{"n_head": 5, "n_kv_head": 5, "head_dim": 32, "activation": "relu", "norm": "layernorm", "qk_norm": false, "bias": "all", "tie_embeddings": true, "init": "normal", "lr": 0.00745, "grad_clip": 0.5, "warmup_steps": 200, "final_lr_fraction": 0.0}
MLP neurons of a small language model. Each row is named by its layer, matrix (down: output weights) and neuron, and shows model dimensions 32-127. Each number is 128 + 32 x the weight over its row's rms, rounded and kept within 0 to 255. Numbers have three digits each.
A block is one neuron, or neurons of one layer that tend to fire together. After each block is what it responds to, as a language model described it from the Wikipedia text at the highest values.

L3.down70:115087149155145142149087033125137122117133128116103124134067076116129145145171197129097169091117155163118102069154126141156146076196150137119186161189124085117173056143105183129136145118113180146141120187113127108172189096123101141085151186163110167110087090082131132121111142125170157163
L3.down124:112138174136108144077119118140079093128116095138118109153080135109143127137110132120112165119127153155073156134154100077146149143206069188097130161104222138167163147068047083061108123131078106217106131144135132065110127114109150100113129186066098160146141162147076127160111169135141089152
L3.down332:142147107126116191085164130145111125095117133210054095125111158090133081160133121077118099142139119123094102181162164096125098142082161111155121067148169126114153127146167081058169065163165152118031113133161098141111110153137109144178157143097185142108174150084145090135097096125068152136
L3.down341:161166089098100101076093145154089107162144127131113103134077072163129130123071130142057162079204120140128064159193202117103136145156089154126147140130196070131144135166081142098121067061145180167100191113105134171111099157119133135116095166069151149168130128086134161156082120128143124148
L3.down461:075131126122122144089131155130083154144154127100129102112133157140116155107174171099151164123174118167196171071097073148130146138137126165142157139108150122092145119127111130094152109080053141154128172094174136145125182144145067104166124054160127130122168139122109128122163110133160137088
L3.down511:115175146129132162119184067114140106111106183146113143180110046130109140111124115100155093101073167219140166179148143100107098117162167110097120076091146170104138142138137084124142102145102180122146125130119184145126118095153128086090195121132132115089097143169162089094139141113119092161
L3.down590:115137091138128111058104117167130114091148139143091153163071116137159131129160139130133196091097132115139122099133201183158179103140055057127122095142174103141117087066076098160150133074179181163134166102105119111087122098141116141097106118144124189107127096064089118150118153095126116182
L3.down638:142141209168136059171151143086108112187161177137156172126084111103162168114101093156130135072153182100125101113122117132146126155090114148086159106106138125146090098059151177060145177121068159095126141132160156115116128086103217107128085210149129149113096067160110100140107071156119116100
Month-name word endings

L4.down9:132077113107085149194114184073157199146212140134120184165114137153112153122099105100075115099125102079139150137100108197151124111191125082160111075143137134099083075162148183164170102141182133100112106054095151163117150098096140142100162178151122127156138095095092150123096122150058120115
L4.down15:133067055127104103146124166161083194178142108136135121125073141138102113118089149190104109102104155111102139140149087171097195169090068115070167085125141101154142164066134140166167162118082167115119136183101070109110123136138113136164133106121160100143121140174153149110149131061137130157
L4.down17:125114124052158132121153114138145149122136167138134115085171124138115105132153128120100101157149103086150115138120094122134214128131078125061120072108161071101164065093126112109161148158187135100117125090204130153171131082174139112177106139148129127144103129108118076131146157078157134108
L4.down194:097080132134114145116221104175110099157112149081052073155151170111132116126104151126190113130103157129108086156122097097133105120091103185125101189135144160172158126116158085099152143088073139130154090130143121122122147094144068119058131126187150182158118146089109159138159104078125153118
L4.down224:169064127096071107134164121198150167175129217115108106145166177081118111122117147098145088158124118167115082100155156124098129128076124159183096115100099065143135181132059089111141111162121130133127112122166140144098137077144113128165083130137156143093159157148142109104180155123167161165
L4.down302:091182141071102138102130176137086125156165090045083128120178143096156063115183159121163092132091171134150165105095150112097123167127090148163178147095131083102090132116079150093077160126103103140112135094168112082123084151119142165025133061123189172155181147134139177118124179115161093101
L4.down372:202133121107130160102169103087093137126096151098127142122103131115084117133083113105132176039107086138141104111122095173156109146106171135117128159127072154121143047166205146153169161108156175159116171067116102094245107115098199121110134118125132127128196102126120143204090110158152116117
L4.down498:167152135116045095186133112134127150110202128156101149198144148125114122080218070137108056138135157053176153130174126100119183163161135065134149142161154091110103163140146132138131124117097121109156135150136126090054130091146105130115101164131095182136092150134159095074066161167161140080
Space after articles

L2.down458:161133153099147123158119121119068095185022156153090108138132102212105139138131149146042151061148159168114079093091166085082175115116135112155115148126147090171156134067110132104128175127110111170150118097086142119175157175110097129140115130167091157139156117082111193109130077122134118149
Date and year continuations

L2.down312:059121150078093139096142158112141165133160184164110105127148068170119158162162161114090142152143108127184144112148125180159085119195077141101070071134144114105117123116088135137159068143072131099102159101172115121142170150151035126141151131148181103068097129127144103154115135132134148123
Word-final suffix "ed"

L3.down8:112114126193166116057142194121156153129121100050139142141087124143130137126110150151154118133089127177158101127141128182118152090112162090070075135139113142094196144167088106119123048122078115152136116129133155102119180134068151135077193124158137139131075148117143105142075134180142161154
L3.down34:137177130127116146133129165160178129097110124139081116060115144149117100138172087158119152147136135117162126193153116188105110126158143087160119081118140055135113090167121190097096143151142108190145134178145180158090160165166064105119141181106137136125100069126109104139150096158154151103
L3.down242:153129093074116133135151127103123108096134149190138151151099108117166105148145135120102190132083137130043158172166101163092189150191093125122150104065121135087087092091093101168161168109160140138189096120098117142092121094091187096120065125165135112098134092103140119077099114175153096157
L3.down277:067200133137096120132098076141103108102159132138143190110189142093143122154080145120112171197100091100131150142159150135058135172137098115179131185195157128091103143119145086122132099129170112118113119123121138120143166075084160109104131110139065137122136186135102153172113179129107088155
L3.down334:150156100114116119195116084121147091074165139131145128119125078152170152106176162102166134138095157154138124112116129175100106111103122089138111107128133167164101158171103087109107114169187030162071169078116154085135128120190110142142208140152108142111090106149147085101158104103115117154
L3.down356:107126127106147075143129136138135106128080236161096128127175138168103158122114091118143215168151153132147142129121109074083137159085133162158218108102132190148186200102129118166122038111150163132099140128123133123117129126106135177090183126091141078088143125160137153129113152059101176144
L3.down402:095078107048092141095137161101059127128116110121149158106154140123164159214132146189200156091094116112144184115132142119112131136106133163167121084115110179162130100115110156120115078122147107141136158117101110103142145163112075138125138098164162126126162110177162105149102106143108107116
L3.down571:176171147170133164131140117113108087090113132092069184174102113121162101055152080083090137125174176117107087121161068139134124151157122141103081128161160139135141089160054137157132136101157103137092143112086110132115105113111166206113138175104139097150081166125094137129174107124153145148
Word-final suffix completion

L3.down88:099170096087110171161169148101143134155103135129083088110172112066119099101108158110143134048135157165214096041147195138078144150127089181129100194166141125118125154174181099088125151170092084104114116111131099182149143063126106095135116168110086117104152171107125180144094079128127090090
L3.down92:169081114138081194103134148066164121165195141064116128141181149151119139159135115117085109130170116116161086129185106170167174142082111139146163092157158078150112107104116106156124089118131162087094107105126150151144175071083106186100119133116127119132145083143112146141117048111103133108
L3.down125:114155120093105129163105094114159084102203136132165092145143129144111107161155098138116040126101191146121129165114127124103116130113107064131124201162083105157137062089173144164143092057123163151085132146127119078132144084146131111133106111160119092115163177137221093206106166136088094169
L3.down239:124083116186101137100134100181135131142148141136162130137163164135111139132141201071138123152103091154082100125174144153089186093113136136163110101079165107145148111143180112091158149089098181128104127069100115117128042124147129141129135120081089148106142126153192103121093203065114134174
L3.down311:107086138137163134083111139144170149146149094199187106080123189155116109117189140089088103129093135129153102158103093130172172172092175156153130074081126092083111136112145076130176087088146127166081094094107180149119118142128125170137169139150122130167189137131148082089149145155120159094
L3.down353:192118137127091099097115177154090100101118187112100091149111099124100145131069160104093167111114156101172136109168164119077135127176108125083218189133110143154182121093125221143144178141162130130126107141153083130119078089104174115076133119135135124144124172171116126135115130091158108096
L3.down469:072074120107131151111135111117132160114072086109214095151096121140124174191122137111131145106135093142110111141114114136168159155113154139125117114068145185141131168114183088112161135109110177136106157054139160143142105192099115096210162095063128116105183131167173156116123145170093177144
L3.down576:196154096139135135152139162119100106153134168113100170132090164085071159093147083104112126113199111112172099150117085086107169154165112154142114100151141138125136089089146059174126137116168154106176088177157097119078141074116117137160141090240126084105174125084174150132134133140116079132
Space after "the" before a noun

L2.down304:169124106081181141152152143098157231083076089141097152131179086097099112137122173143121129128118088156122126152112121150116145064111177151093189141145152115118137131133130128154144142153136121153126137116148133133154113106143080106122192169155090125146159121093051174173127093075124182156
Letter e in fragmented words

L4.down25:097164147124178179132157131132113138129076124094096089103133152111131136096111131158180114084137083097142129072091148075103154122113166181194183140096136094125170139127139101090106146149110157113132160164181165122113077140093124117085198082176166141142094158108211084144143093133175097106
L4.down113:172151125107142135104142122120096118139082150196108088131154144151118114055143164159160146094051109179126109138096123120114081064148173140179106091135159091137077109118157162091091121134103089107135122147125166149092138094103093117144144181111095179118118177132151125148143220141097185110
L4.down195:143095137122158088151128099138076132148152120123063134089149136159165147155120048131092134101060106153157110141119069185191113165107122135073091115098142172104142108099100140133112132136068105128130095169053157149152130078162142164075146119076078140202150166099123133133149128156140132139
L4.down252:171101103169125117166111126103102160132125097144138161143077127167106192184194103115044213105138155158057141162126135118125107118150078180100152095131115130147116101139106088079148137102076149125088132157070131098145156175070163175097118165128134124112169107092123118093075162126108087142
L4.down463:081110129122207125177140150153161102082131104112152180117154083183093145031102112140122107137127144117151138131119119148134138134176152122104135229090105154163132121148165163113152100153117166118099112139121119117089116085103113110153113144107125114051030126123065103129180114122128088133
L4.down519:133149122120142163085140175152077074081151111161160155106133148119134114074073070166084111096136124149154119098121110134131109106156132133205164173149135141140154096139070118128142165122123091133067185125109114123142138146109165130090114168128074161127149103124156077140073076117155154184
L4.down568:157106094018077184151104048183107050121115107063156154147159163146150103130121130148112117159164110100173134070081174152166152139090148167142125115080132097108090213126077144116128132143117151126090133111101136135154082114118219174166131111158108105154161151106116120144141168141141162103
L4.down601:151081150168183156141103074114106164087176105167124152125101132180143194212136151133111171104182124118095113195150096081143145088133130157134126029109096142137102098147142169128116096078096132153101114112101134102131181117066135201089091183115100157109120124147161117160110176141124084121
Month-name word endings

L4.down62:095134114204173084166115140163140146158065106101086120170126148094145120121108133134133186166102122140125103183125173164191175174124117106122153130177126178123145112113111122127122135160111099112121136126107098050110111125115128084148129143149053110109104157127132109104143066095062133080
L4.down118:104158186106114086094083136094122110198151052108113116088174184137148142145119108186150123104143123085141139142157157152103067146104090143086124086174138116146108117158055142099159167115139102117045193177087091081141153086112069136123103084115160161147153096095118189110148099176139114146
L4.down171:147098137112174102138107201165116114131155080118139126158103119108090108128111139135131115084138133172101135120142127145163078076142082148131121088125121151169122133140051166243176129142151129126150160186106130070129154114146084081129116083132104114064143134094121129165121105141152194093
L4.down223:084128148182124178147190145089185180131125086129116117098165141117127111170164163106116142052108144099138100116099154187187066153125206133116145123159088127121171184145108213082140150148126100124069091093123107075115103146092128164129149148151120057096138120125069128131158133062132128105
L4.down466:121158107144109144092130089222137176110135119114120068128116150202139088137164177153089176144068147127107125127100122133129170088088100164137143156174172189142117133119132160135101120165137184098085083129114180086154109121149142093157120114114125097123150150124107126138139128090079180101
L4.down483:093174118142124087139168119161136096113116156113152140149114132115134144188146138140155131181163087128137118100106113090121132144139122158194162093145178155154098118078040191143110103125067135058143183144144076114125076099134158170129114113148125137121140146129110114132098084115146148154
L4.down495:151192155134109110152099173194143173120167116129148104088124114096154117113188159144138140101075179087141130135124138118110075117102095149087061133143195136104098130099154157059197094164113148200091117122113148116114054184136098123098096120136097097112100116113107087088122103168175167110
L4.down582:167125101112071209215124184073157176130113149147163134142121144168186130098113097102177120129121092144132149105134100185126129116162145105195095126094106092104078084149088176097135149092207137083135106126161113143155122126148106101104083141119100110157112092160102128092127122072129163113
Word-final inflectional suffixes